config.toml
n_layer = 12
d_model = 160
n_head = 2
n_kv_head = 2
head_dim = 64
d_mlp = 448
vocab_size = 1954
activation = "geglu"
norm = "rmsnorm"
norm_place = "pre"
norm_eps = 1e-05
positions = "rope"
rope_base = 10000.0
rope_fraction = 1.0
qk_norm = false
attn_scale = 0.125
bias = "none"
tie_embeddings = true
parallel_block = false
init = "normal"
init_std_qkv = 0.0323
init_std_o = 0.0361
init_std_up = 0.0323
init_std_down = 0.0193
optimizer = "muon"
lr = 0.00605
lr_mult_o = 3.0
beta1 = 0.95
lr_head = 0.00762
grad_clip = 0.5
warmup_steps = 200
schedule = "wsd"
decay_fraction = 1.0
decay_shape = "linear"
final_lr_fraction = 0.02
batch_tokens = 16384
seq_len = 1024
doc_mask = true
train_tokens = 147600000
steps = 9009
dataset = "wikipedia_en"
MLP neurons of a small language model. Each row is named by its layer, matrix (gate and up: input weights) and neuron, and shows model dimensions 48-111. Each number is 200 + 30 x the weight over its row's rms, rounded and kept within 0 to 999. A neuron's up and down rows have the sign that makes its largest values positive.
A block is one neuron, or neurons of one layer that tend to fire together. After each block is what it responds to, as a language model described it from the Wikipedia text at the highest values.

L4.gate25,217,169,201,160,213,103,161,209,184,178,191,178,164,194,229,236,181,195,213,182,149,226,178,253,159,181,203,204,153,239,170,209,162,169,210,227,218,248,231,256,167,198,208,237,191,213,183,265,184,108,198,211,156,180,224,203,227,217,241,219,182,212,216,158
L4.up25,199,219,221,262,204,183,256,186,258,229,156,200,180,208,237,158,253,196,143,215,198,180,235,190,188,234,207,186,170,186,161,250,203,135,231,197,204,167,213,183,179,209,176,208,156,196,191,184,164,215,178,190,193,208,186,237,197,212,211,231,224,248,202,150
L4.gate65,211,231,237,183,177,144,256,166,228,166,161,255,164,197,172,176,189,178,221,225,228,212,217,195,209,171,194,214,232,173,210,211,213,174,275,205,195,172,204,146,189,188,250,232,224,165,227,200,231,245,199,215,178,135,204,220,250,170,163,209,250,188,220,233
L4.up65,170,237,196,165,170,204,222,188,206,216,184,261,169,189,185,194,250,184,219,160,169,222,185,175,174,167,147,189,177,177,201,239,171,172,297,235,199,205,217,194,207,204,199,209,173,130,170,246,195,165,216,212,206,177,263,221,207,142,155,221,262,141,187,210
L4.gate137,195,211,209,188,189,225,218,210,168,193,247,262,198,213,207,231,191,205,192,173,247,238,163,188,213,193,185,239,166,256,182,216,245,169,230,214,162,211,188,171,272,211,224,214,155,162,165,200,182,172,209,183,226,149,188,152,172,198,193,201,203,194,199,207
L4.up137,222,193,205,192,172,183,186,166,223,172,187,237,193,169,191,180,201,222,159,211,208,159,185,232,201,192,171,261,201,259,205,231,227,167,200,189,218,152,188,191,224,258,210,235,208,212,212,209,220,187,199,200,243,150,160,201,197,189,137,185,171,177,228,166
L4.gate155,231,174,172,230,156,197,155,198,235,220,215,151,178,208,273,194,209,200,194,208,128,189,159,142,163,164,199,212,201,185,191,163,243,200,184,237,191,173,203,222,236,210,231,127,169,225,192,203,199,208,206,257,175,202,180,165,174,206,168,187,223,217,192,218
L4.up155,167,221,257,195,179,179,246,191,236,262,219,158,254,220,183,224,186,149,212,179,240,168,158,175,178,174,187,114,236,153,240,192,242,236,215,153,138,174,156,181,178,213,235,173,195,170,176,203,241,201,250,221,189,217,235,204,188,261,201,129,206,246,165,175
L4.gate313,183,213,195,203,175,203,226,202,205,160,251,230,142,154,243,214,198,162,186,183,240,139,162,104,207,247,167,247,197,253,190,175,184,223,165,306,222,204,203,205,224,185,213,205,202,132,232,209,144,180,198,252,187,235,224,224,185,195,213,145,181,163,203,214
L4.up313,168,165,215,206,194,187,202,177,248,189,233,206,202,217,223,207,164,184,228,195,224,234,160,239,195,217,173,256,152,188,238,180,197,188,167,177,171,137,203,252,246,178,218,228,189,244,183,261,142,166,145,192,179,138,180,185,195,224,232,206,158,166,223,242
L4.gate385,231,159,238,204,212,186,235,209,149,198,161,209,171,220,216,180,203,168,258,186,193,252,204,192,191,158,155,211,202,206,238,226,211,237,215,175,137,246,169,211,230,200,223,240,243,189,177,169,211,202,205,187,231,180,186,224,203,241,193,203,203,174,199,177
L4.up385,253,161,230,197,201,191,216,174,167,220,192,239,207,156,169,201,199,164,141,179,150,182,225,160,187,175,196,177,242,165,249,218,180,172,234,190,188,199,177,196,213,178,229,162,177,213,177,176,196,207,149,230,260,194,198,235,208,201,208,185,204,192,233,222
L4.gate391,259,211,256,178,200,175,243,181,237,210,187,238,262,135,185,232,183,255,181,171,161,193,171,198,187,217,198,243,203,152,199,222,243,172,247,179,183,200,219,183,194,193,185,160,206,136,236,244,233,213,222,245,268,206,184,202,192,190,198,226,230,206,185,248
L4.up391,202,213,223,169,283,189,207,183,241,158,183,285,197,169,177,199,206,208,178,210,173,232,178,156,181,208,177,234,206,175,224,202,239,172,244,153,173,195,213,166,226,187,212,209,224,183,239,204,225,245,197,193,205,163,189,228,173,194,181,250,190,211,241,258
L4.gate411,262,251,237,231,235,246,183,219,206,194,168,203,171,158,152,244,163,185,178,249,212,175,216,161,229,195,224,227,160,153,177,222,193,230,196,223,198,248,248,186,213,202,213,165,227,162,194,229,187,185,217,247,196,162,166,197,162,147,233,182,226,172,210,210
L4.up411,176,176,221,200,188,180,187,217,193,227,240,183,230,171,240,238,205,162,204,164,254,209,140,217,231,235,221,223,227,209,161,128,217,243,211,193,176,221,171,243,223,159,183,225,159,180,244,226,166,210,194,212,185,244,252,200,184,190,140,217,210,188,217,219
Description: Sentence-initial quantifier determiners

L6.gate98,158,209,185,226,245,220,168,213,207,206,202,215,239,169,218,221,216,201,193,162,154,228,153,214,235,197,192,200,211,203,170,277,219,175,186,205,240,183,231,215,255,243,215,229,244,208,214,214,176,235,214,183,196,196,192,182,169,183,166,202,192,192,246,222
L6.up98,144,201,270,205,229,249,149,250,203,198,209,182,255,238,143,176,193,139,214,166,188,227,225,233,182,215,217,199,217,204,203,204,217,177,200,210,148,182,197,209,256,188,230,159,260,203,218,230,209,190,200,179,226,135,192,211,220,162,188,237,267,224,191,168
L6.gate171,206,242,171,230,217,158,133,172,163,276,176,191,199,226,244,188,168,189,224,146,147,198,218,238,162,147,193,247,186,195,200,229,214,213,246,173,196,201,208,178,219,203,210,247,241,195,220,225,202,181,201,221,235,212,252,217,187,205,170,246,181,217,182,200
L6.up171,197,236,199,222,154,207,157,206,187,224,145,156,188,200,166,170,174,176,173,212,245,217,191,177,171,192,202,197,194,211,137,138,172,214,222,211,155,207,203,200,228,186,199,219,230,168,251,146,175,175,166,210,210,157,127,245,220,230,180,206,215,143,209,198
L6.gate206,225,176,198,182,245,174,196,232,151,224,133,167,200,161,195,187,160,268,194,194,150,179,231,144,219,248,238,190,209,179,174,226,224,208,212,248,177,204,178,243,207,215,198,186,233,206,207,193,222,185,217,195,232,204,243,160,217,223,125,214,199,222,210,234
L6.up206,206,223,218,181,238,219,160,147,191,221,183,180,230,168,222,217,196,199,211,214,173,189,217,194,189,187,267,152,229,181,170,188,192,212,198,179,191,251,246,178,218,195,208,204,190,199,210,184,188,177,233,181,198,179,236,182,185,216,206,200,185,216,177,188
L6.gate248,176,163,210,240,223,190,179,173,177,193,194,204,234,207,170,198,190,147,168,174,241,200,184,174,188,138,214,194,169,265,181,250,212,108,168,184,192,177,148,255,177,196,215,177,188,218,140,208,183,193,202,185,282,185,203,182,257,221,179,186,164,152,211,157
L6.up248,264,143,251,212,211,254,168,234,158,222,229,199,179,173,186,203,198,217,179,172,200,232,251,208,147,152,236,187,236,205,163,202,171,205,262,174,168,213,241,161,150,187,174,177,223,251,221,252,189,136,224,234,154,160,228,175,165,203,206,149,237,235,178,202
L6.gate253,192,194,263,221,251,204,191,237,217,189,181,206,244,211,304,214,235,212,162,182,181,198,232,243,207,164,215,202,216,252,172,244,208,176,196,242,205,177,210,229,170,183,151,167,197,198,208,198,171,149,258,255,224,204,264,209,236,224,210,161,196,194,222,214
L6.up253,192,178,229,261,217,206,196,165,204,165,164,203,200,174,270,243,197,214,198,154,199,188,197,202,209,217,132,203,223,232,168,218,195,195,210,192,155,226,235,178,179,180,222,228,279,152,215,172,207,206,222,191,218,170,210,215,168,219,181,192,189,240,235,160
L6.gate403,210,237,210,206,230,191,142,179,179,200,210,180,156,169,202,167,235,170,181,175,162,192,202,151,197,153,232,215,172,191,243,207,184,220,192,213,184,154,172,196,202,265,248,230,203,159,141,175,206,165,152,220,186,162,203,260,202,213,231,279,212,218,247,178
L6.up403,205,253,185,235,228,194,171,213,239,257,141,217,194,205,210,205,275,150,222,208,157,174,242,200,211,253,166,271,163,198,190,243,209,176,215,150,161,192,203,171,215,213,160,192,170,223,195,165,209,219,200,195,201,193,172,211,219,180,194,197,213,190,150,159
L6.gate406,206,231,195,222,230,189,198,141,236,178,149,174,95,199,153,208,158,192,137,198,215,236,193,219,142,173,202,210,203,175,235,207,230,191,215,174,171,211,201,193,217,213,208,158,181,203,192,206,248,259,189,178,200,215,192,180,212,201,161,214,218,207,163,167
L6.up406,213,219,241,150,240,134,150,203,212,202,210,222,179,131,216,158,213,178,171,209,193,171,211,211,234,183,211,241,216,270,164,170,237,216,225,190,184,197,255,200,157,154,177,201,212,221,222,268,212,194,216,189,265,139,244,153,177,252,243,201,227,191,223,230
L6.gate441,183,194,199,245,233,218,208,214,189,227,188,187,219,197,228,210,209,134,195,217,214,203,187,214,123,177,200,271,181,188,203,227,227,210,231,164,183,205,215,229,224,224,232,156,214,182,201,185,180,173,226,229,238,169,222,250,204,182,196,216,201,188,154,249
L6.up441,206,149,215,237,198,225,185,150,179,194,227,223,214,228,159,207,232,150,157,178,224,171,161,212,191,189,221,152,247,214,168,200,224,214,208,139,157,192,197,201,238,221,196,236,215,222,219,306,203,145,213,199,216,156,226,218,215,202,170,198,191,190,180,194
Description: Old and superlative fragments

L6.gate19,226,192,201,212,149,195,163,204,192,199,155,235,239,184,215,213,221,171,177,191,255,202,196,227,178,212,195,209,157,155,219,139,195,217,181,208,154,158,207,202,163,212,187,192,245,231,190,140,220,181,191,169,205,186,126,185,210,189,178,205,145,138,201,220
L6.up19,216,182,189,197,190,249,198,168,177,180,208,235,207,179,186,237,201,181,211,228,156,199,135,191,198,206,158,181,185,209,165,173,225,141,197,244,185,142,260,191,228,234,213,220,215,220,183,168,205,235,245,164,191,201,170,181,205,207,186,199,163,149,263,244
L6.gate264,231,217,211,205,203,170,189,266,197,212,195,156,216,197,200,217,195,182,193,208,209,225,146,201,192,212,172,212,170,211,230,248,189,173,225,196,218,210,224,148,182,266,195,235,211,201,251,226,244,230,126,219,198,153,211,186,178,276,238,227,190,218,164,211
L6.up264,229,203,215,247,178,168,165,191,233,218,176,175,230,171,171,235,215,225,186,152,226,189,220,198,200,224,174,180,196,288,202,168,250,192,213,264,204,216,205,207,230,212,202,189,208,230,253,217,197,203,163,192,175,200,212,168,239,178,169,179,285,208,226,189
L6.gate317,190,186,242,277,188,196,200,189,147,170,188,210,181,195,215,231,281,187,240,175,188,209,196,141,180,157,201,244,182,198,212,168,195,220,242,193,234,220,228,201,220,141,262,230,220,182,217,155,213,246,176,192,214,164,185,172,235,206,196,222,195,207,202,251
L6.up317,184,204,266,154,194,214,211,237,212,212,182,212,212,172,156,216,224,173,200,181,233,203,205,174,185,155,162,206,244,193,205,200,213,211,194,162,162,168,173,242,168,220,170,229,202,190,183,215,143,210,208,184,176,193,157,199,200,249,186,191,201,134,205,158
L6.gate330,220,130,167,202,193,171,140,166,178,182,162,202,199,183,187,217,254,176,191,168,186,247,202,219,150,193,177,213,261,212,313,228,238,210,138,164,253,218,182,185,245,223,164,226,195,193,227,213,179,213,215,223,221,156,156,219,183,177,208,195,168,214,228,177
L6.up330,155,185,118,181,207,204,219,194,196,196,248,259,190,154,178,203,209,162,213,213,164,176,168,236,208,230,152,215,193,218,168,181,151,199,198,214,158,135,209,213,196,204,188,246,160,205,208,216,172,199,202,205,205,160,177,185,256,267,215,187,198,155,223,232
L6.gate343,172,238,268,155,194,200,219,196,217,231,128,172,222,192,141,181,195,211,215,145,214,214,157,215,190,203,214,266,183,184,215,184,181,154,169,202,211,176,185,212,182,227,205,231,146,180,179,226,198,260,226,226,215,201,221,150,135,184,247,174,163,217,189,241
L6.up343,176,235,231,200,183,174,202,181,276,192,172,272,238,142,194,143,200,239,183,156,247,164,157,218,189,192,202,209,193,182,229,170,180,195,170,236,202,189,248,210,209,202,204,231,189,209,207,197,194,246,207,182,172,223,166,189,166,193,172,163,159,214,150,205
L6.gate344,190,217,168,209,205,180,178,153,200,175,149,265,160,176,215,202,236,192,235,160,171,285,142,218,167,174,184,193,185,201,209,220,228,171,223,144,218,145,242,195,225,167,183,227,200,182,217,181,152,202,184,127,199,192,231,195,224,200,223,212,233,205,203,187
L6.up344,240,249,227,215,146,210,152,174,217,181,191,221,126,131,174,214,189,203,181,184,138,215,120,182,206,193,163,165,188,210,232,214,180,216,214,162,224,176,179,189,230,202,181,187,195,182,215,195,203,171,253,192,198,197,210,180,160,182,199,195,249,202,250,204
L6.gate345,140,193,263,263,174,173,171,136,203,143,218,186,129,205,265,204,235,181,196,205,172,216,165,206,169,224,202,227,243,239,188,228,168,192,204,171,210,236,213,246,211,182,176,187,196,199,223,186,226,182,181,202,216,178,165,229,221,196,207,269,224,190,187,156
L6.up345,166,138,215,233,221,145,198,205,180,183,188,202,190,191,225,223,222,197,163,202,228,175,186,222,164,205,209,206,255,192,145,156,238,166,223,184,220,231,207,220,218,171,223,176,219,212,212,162,185,209,187,190,190,156,214,217,207,223,221,210,177,236,237,227
L6.gate385,154,245,160,197,173,200,221,203,164,125,202,234,161,235,204,184,213,220,166,207,191,233,157,204,213,166,225,226,228,202,191,156,193,164,132,167,172,208,176,167,223,188,203,140,238,154,207,221,200,200,209,180,197,242,139,208,239,199,157,201,189,188,219,175
L6.up385,138,214,187,160,172,215,257,247,166,178,179,218,159,170,226,190,168,202,152,192,168,174,218,209,180,208,197,243,238,150,199,217,272,188,185,182,196,166,191,255,148,156,206,231,184,203,247,169,158,203,250,222,179,197,233,234,157,207,214,222,199,233,187,206
Description: Determiners and quantifiers

L2.gate374,204,198,213,234,204,233,204,248,232,162,156,186,239,168,189,194,162,192,190,175,171,122,166,201,237,196,193,186,214,196,186,214,184,151,188,236,198,189,269,124,182,201,208,226,206,202,212,184,184,185,190,200,291,185,214,250,174,214,136,196,181,206,187,177
L2.up374,226,146,218,186,189,162,174,212,203,240,169,253,179,243,164,221,217,192,187,171,143,245,228,216,210,228,219,264,192,182,247,198,162,200,165,201,200,161,240,198,249,203,220,187,181,198,195,192,202,216,228,163,219,162,208,206,177,189,170,206,226,193,174,173
Description: Word piece after h-onset

L2.gate366,222,223,168,205,230,221,159,200,190,205,187,226,163,199,265,233,250,202,206,140,171,215,165,207,183,190,201,189,239,169,197,212,219,235,185,159,159,179,164,187,168,172,176,202,214,221,214,194,217,235,188,172,214,180,184,232,171,222,146,210,158,251,208,212
L2.up366,176,188,155,187,211,191,184,194,159,205,225,175,195,201,178,206,186,230,201,147,191,239,182,189,218,230,154,197,214,190,248,171,147,284,202,198,148,173,182,227,182,198,159,219,204,210,194,205,193,158,249,223,220,211,184,188,184,209,284,187,227,169,230,204
Description: Numerals and word-completion pieces

L2.gate443,162,223,224,252,193,210,214,212,218,213,238,188,175,193,200,182,173,215,194,126,193,202,188,248,209,257,130,204,188,239,183,171,156,212,191,206,217,175,217,199,193,210,172,154,175,205,211,201,196,220,197,200,234,212,202,227,192,227,252,234,194,152,185,219
L2.up443,200,207,177,230,233,220,225,196,208,194,219,198,237,216,198,178,153,214,245,186,207,165,167,233,217,213,188,201,202,185,155,160,191,157,172,147,219,167,206,178,237,211,216,245,159,176,149,202,193,228,167,167,220,226,205,154,182,227,210,210,231,193,209,197
Description: Word-ending piece after one letter

L4.gate13,200,171,214,224,162,172,210,172,190,168,179,227,171,267,191,195,208,167,163,166,227,220,159,228,201,223,242,163,134,215,227,136,182,216,180,249,197,188,212,221,224,222,224,187,231,155,205,178,198,183,173,160,163,193,233,233,198,205,215,176,208,260,164,137
L4.up13,253,181,256,242,230,227,231,227,221,229,187,146,239,206,218,205,174,219,239,216,192,227,186,224,188,208,170,197,212,188,178,163,174,241,207,189,191,241,182,221,200,219,242,224,173,198,245,211,234,184,233,194,210,197,189,214,164,157,179,186,265,225,203,213
L4.gate62,205,164,212,239,214,180,213,204,192,202,178,244,196,224,178,244,213,229,148,219,199,221,200,240,210,169,298,187,236,208,160,171,160,214,189,258,196,245,204,188,176,212,190,229,231,180,253,189,237,201,206,139,187,168,185,226,211,209,251,201,198,161,241,278
L4.up62,237,171,180,156,258,234,207,238,197,192,206,180,115,222,197,216,188,202,207,239,228,152,136,196,186,181,236,185,238,224,177,196,160,166,149,211,151,176,181,190,183,208,246,177,180,196,205,139,180,173,173,175,227,164,196,190,204,212,224,114,187,201,178,267
L4.gate83,229,206,162,217,224,194,241,235,228,197,192,148,227,229,256,218,164,259,171,171,176,196,200,203,158,175,242,175,201,175,176,197,195,236,207,137,252,205,191,221,233,145,251,250,189,203,240,240,199,167,173,148,230,172,194,153,218,184,251,184,269,229,231,215
L4.up83,209,201,213,205,205,226,216,165,235,204,193,164,129,206,174,239,159,257,229,189,245,205,207,237,148,220,220,166,182,201,213,245,181,202,152,179,210,243,190,183,207,190,187,177,235,200,209,169,290,237,171,150,191,149,232,234,267,167,195,194,183,192,205,196
L4.gate219,197,193,167,203,232,231,164,237,240,176,175,157,205,216,211,223,228,222,270,207,175,190,209,231,191,207,201,211,212,191,172,204,192,243,218,229,218,195,208,169,210,249,178,193,190,170,248,198,218,184,229,193,188,232,206,287,236,207,183,226,210,219,192,195
L4.up219,177,161,221,272,174,172,256,210,205,197,160,191,225,251,273,206,198,213,178,179,192,230,186,202,208,242,166,211,209,208,228,248,186,256,163,206,258,211,195,147,219,236,208,200,204,141,218,229,205,218,234,247,206,213,254,212,241,188,209,175,183,167,216,183
L4.gate260,241,141,153,214,164,211,197,212,229,144,160,201,151,216,229,220,244,187,184,206,166,209,186,226,125,206,231,209,178,197,251,201,212,242,225,211,227,235,184,186,225,176,207,217,173,191,242,203,215,263,185,177,229,154,162,218,239,186,200,205,235,233,143,233
L4.up260,200,231,221,166,238,206,194,188,170,157,220,178,219,209,165,190,185,127,238,222,156,222,187,198,193,136,203,241,267,206,204,181,195,211,257,225,210,165,219,250,217,145,234,189,165,213,195,205,125,211,258,185,193,203,223,186,258,194,185,184,201,244,272,165
L4.gate280,218,215,189,192,217,217,175,242,193,222,209,172,243,173,217,162,215,215,246,242,219,212,199,196,106,192,243,172,171,245,172,174,220,234,245,189,145,211,249,132,236,237,140,183,277,210,259,197,205,166,194,214,193,265,218,204,230,211,222,190,237,183,184,159
L4.up280,233,192,223,155,226,212,220,244,177,141,126,201,181,188,245,211,207,229,215,202,199,266,158,190,177,193,193,206,172,193,246,141,155,199,234,217,182,196,184,119,165,200,206,227,206,221,210,216,217,178,195,175,192,211,199,178,172,192,218,167,250,206,164,146
L4.gate437,215,154,157,203,216,172,171,168,224,211,217,201,173,213,175,206,202,216,203,223,193,248,209,178,196,230,201,98,193,207,207,208,224,193,164,218,207,200,215,229,231,264,189,171,247,147,209,199,178,230,170,182,215,171,220,174,163,178,189,179,198,140,222,237
L4.up437,208,198,192,149,228,199,253,213,147,208,189,238,204,178,225,194,253,204,203,181,143,195,183,182,206,168,221,174,169,218,217,199,146,156,204,165,231,232,246,163,200,184,177,206,201,205,217,215,215,142,221,181,156,192,227,185,186,181,147,219,199,181,173,205
L4.gate445,197,225,182,218,196,175,183,196,229,163,160,187,106,181,271,147,178,165,222,205,192,165,188,166,185,194,221,171,203,217,147,222,230,199,192,236,212,192,227,204,206,171,278,155,177,212,204,236,196,191,151,175,162,173,199,170,181,206,159,191,237,213,214,177
L4.up445,148,178,193,220,212,216,197,191,173,206,154,195,217,184,294,230,235,209,200,201,192,151,231,177,205,171,219,167,244,228,201,231,138,237,176,179,210,238,197,143,198,194,233,186,160,196,231,199,198,186,223,190,256,187,227,218,225,228,220,212,165,229,178,148
Description: Word fragment after initial letter

L4.gate93,179,204,222,210,224,188,172,214,224,175,195,182,187,196,197,214,183,175,234,187,250,165,246,213,214,172,177,209,187,152,216,225,236,183,175,175,174,235,184,186,219,231,254,165,224,243,162,270,206,157,193,222,224,257,198,191,197,177,277,202,200,185,126,196
L4.up93,207,198,237,218,161,238,193,139,252,198,218,214,163,147,203,236,167,174,218,178,228,222,137,205,178,213,185,174,140,230,281,177,220,187,229,195,229,181,198,216,196,205,243,237,253,156,182,163,226,286,237,202,167,182,183,201,167,192,189,232,215,232,165,193
L4.gate131,166,223,178,176,208,176,187,232,205,176,219,218,128,201,221,217,177,173,246,203,199,249,155,189,191,161,231,196,143,210,247,219,168,187,232,174,155,195,209,150,207,192,248,150,224,197,176,188,229,232,251,165,227,209,244,183,197,188,169,205,199,244,168,142
L4.up131,169,215,244,252,150,177,217,263,231,215,165,201,208,188,181,238,210,193,156,202,178,172,199,260,209,190,207,137,259,215,208,220,172,162,214,154,217,179,177,170,228,202,221,165,203,222,217,223,251,150,215,189,196,186,202,208,163,178,199,203,248,216,229,209
L4.gate160,202,210,247,175,203,226,152,241,179,195,206,212,170,168,196,214,183,169,243,173,209,141,178,131,182,216,178,175,167,176,256,199,192,185,207,282,193,230,222,165,238,201,254,181,159,173,218,207,200,187,217,196,264,144,201,145,189,191,203,233,180,238,133,201
L4.up160,220,151,194,168,190,231,250,175,217,243,205,178,232,171,154,141,177,205,157,205,207,240,187,228,184,189,211,142,214,270,196,301,229,221,215,215,259,173,152,200,145,195,193,198,241,244,188,190,229,177,208,221,246,177,195,219,219,192,208,181,229,241,221,209
L4.gate220,159,231,205,207,200,149,185,192,234,175,225,213,167,171,211,191,148,196,247,207,244,204,235,245,215,180,215,144,198,159,179,216,192,213,208,160,212,227,223,209,153,202,189,211,226,218,208,189,273,175,191,234,217,220,180,211,168,193,198,184,206,220,138,155
L4.up220,132,182,219,151,190,245,178,214,188,192,219,207,215,192,208,216,168,236,217,197,243,252,195,205,256,207,211,213,172,162,174,214,194,189,205,119,179,186,144,226,197,186,201,251,203,198,192,160,253,194,210,187,223,166,172,229,187,153,217,196,184,166,144,155
L4.gate228,251,204,145,232,212,228,213,247,190,237,171,221,226,172,269,221,196,207,234,181,205,168,159,143,235,232,176,208,191,184,217,215,172,171,164,179,143,187,189,182,176,254,205,236,148,210,220,210,212,158,181,159,207,157,197,221,229,247,190,169,216,267,238,218
L4.up228,198,223,200,219,210,187,225,183,250,187,201,219,155,182,259,270,225,174,198,253,191,243,221,258,253,255,241,179,219,195,183,195,184,198,208,230,215,210,193,183,130,228,227,207,206,192,168,177,221,201,169,192,170,198,196,239,231,196,147,236,202,258,182,198
L4.gate320,227,188,199,178,194,163,182,199,227,218,165,205,194,202,160,152,198,170,227,222,218,168,277,209,190,193,208,274,227,219,194,282,196,185,217,212,204,133,164,170,153,227,248,240,151,215,181,176,218,212,226,191,202,184,193,148,247,168,185,200,231,195,201,151
L4.up320,210,274,238,169,206,208,195,198,264,211,192,194,239,225,142,186,257,277,188,210,168,147,211,225,201,210,175,220,181,217,222,257,214,175,233,183,186,143,153,164,190,214,205,218,238,156,161,179,196,218,202,215,186,168,184,189,219,176,197,186,215,212,218,188
L4.gate374,174,211,241,154,166,231,236,208,210,210,189,195,175,144,159,222,243,246,176,162,182,210,276,211,200,221,232,228,199,189,201,191,171,156,192,212,192,203,206,223,227,192,197,160,216,186,193,192,117,205,205,172,216,180,210,226,192,207,195,198,209,211,165,248
L4.up374,162,216,237,203,199,139,204,196,167,203,222,212,239,171,228,144,199,198,152,170,186,174,202,224,214,208,168,184,183,185,201,277,207,175,183,157,163,220,175,248,238,182,279,175,170,198,160,170,225,150,244,190,213,219,155,212,147,218,208,242,190,209,196,151
L4.gate435,244,221,247,224,219,225,210,156,182,190,256,213,196,178,150,205,184,167,166,173,263,200,186,181,127,196,164,240,213,217,189,156,202,207,257,190,246,199,192,250,237,224,273,190,214,225,255,185,192,138,228,204,230,150,185,186,204,134,188,245,173,223,211,224
L4.up435,273,223,256,219,191,212,182,179,186,227,169,239,206,188,148,203,171,216,154,212,227,217,248,179,163,198,199,223,204,217,206,158,194,243,202,180,250,204,157,229,219,235,231,188,258,163,169,202,231,172,191,203,239,202,170,144,182,166,202,249,205,196,198,228
Description: Mid-word fragments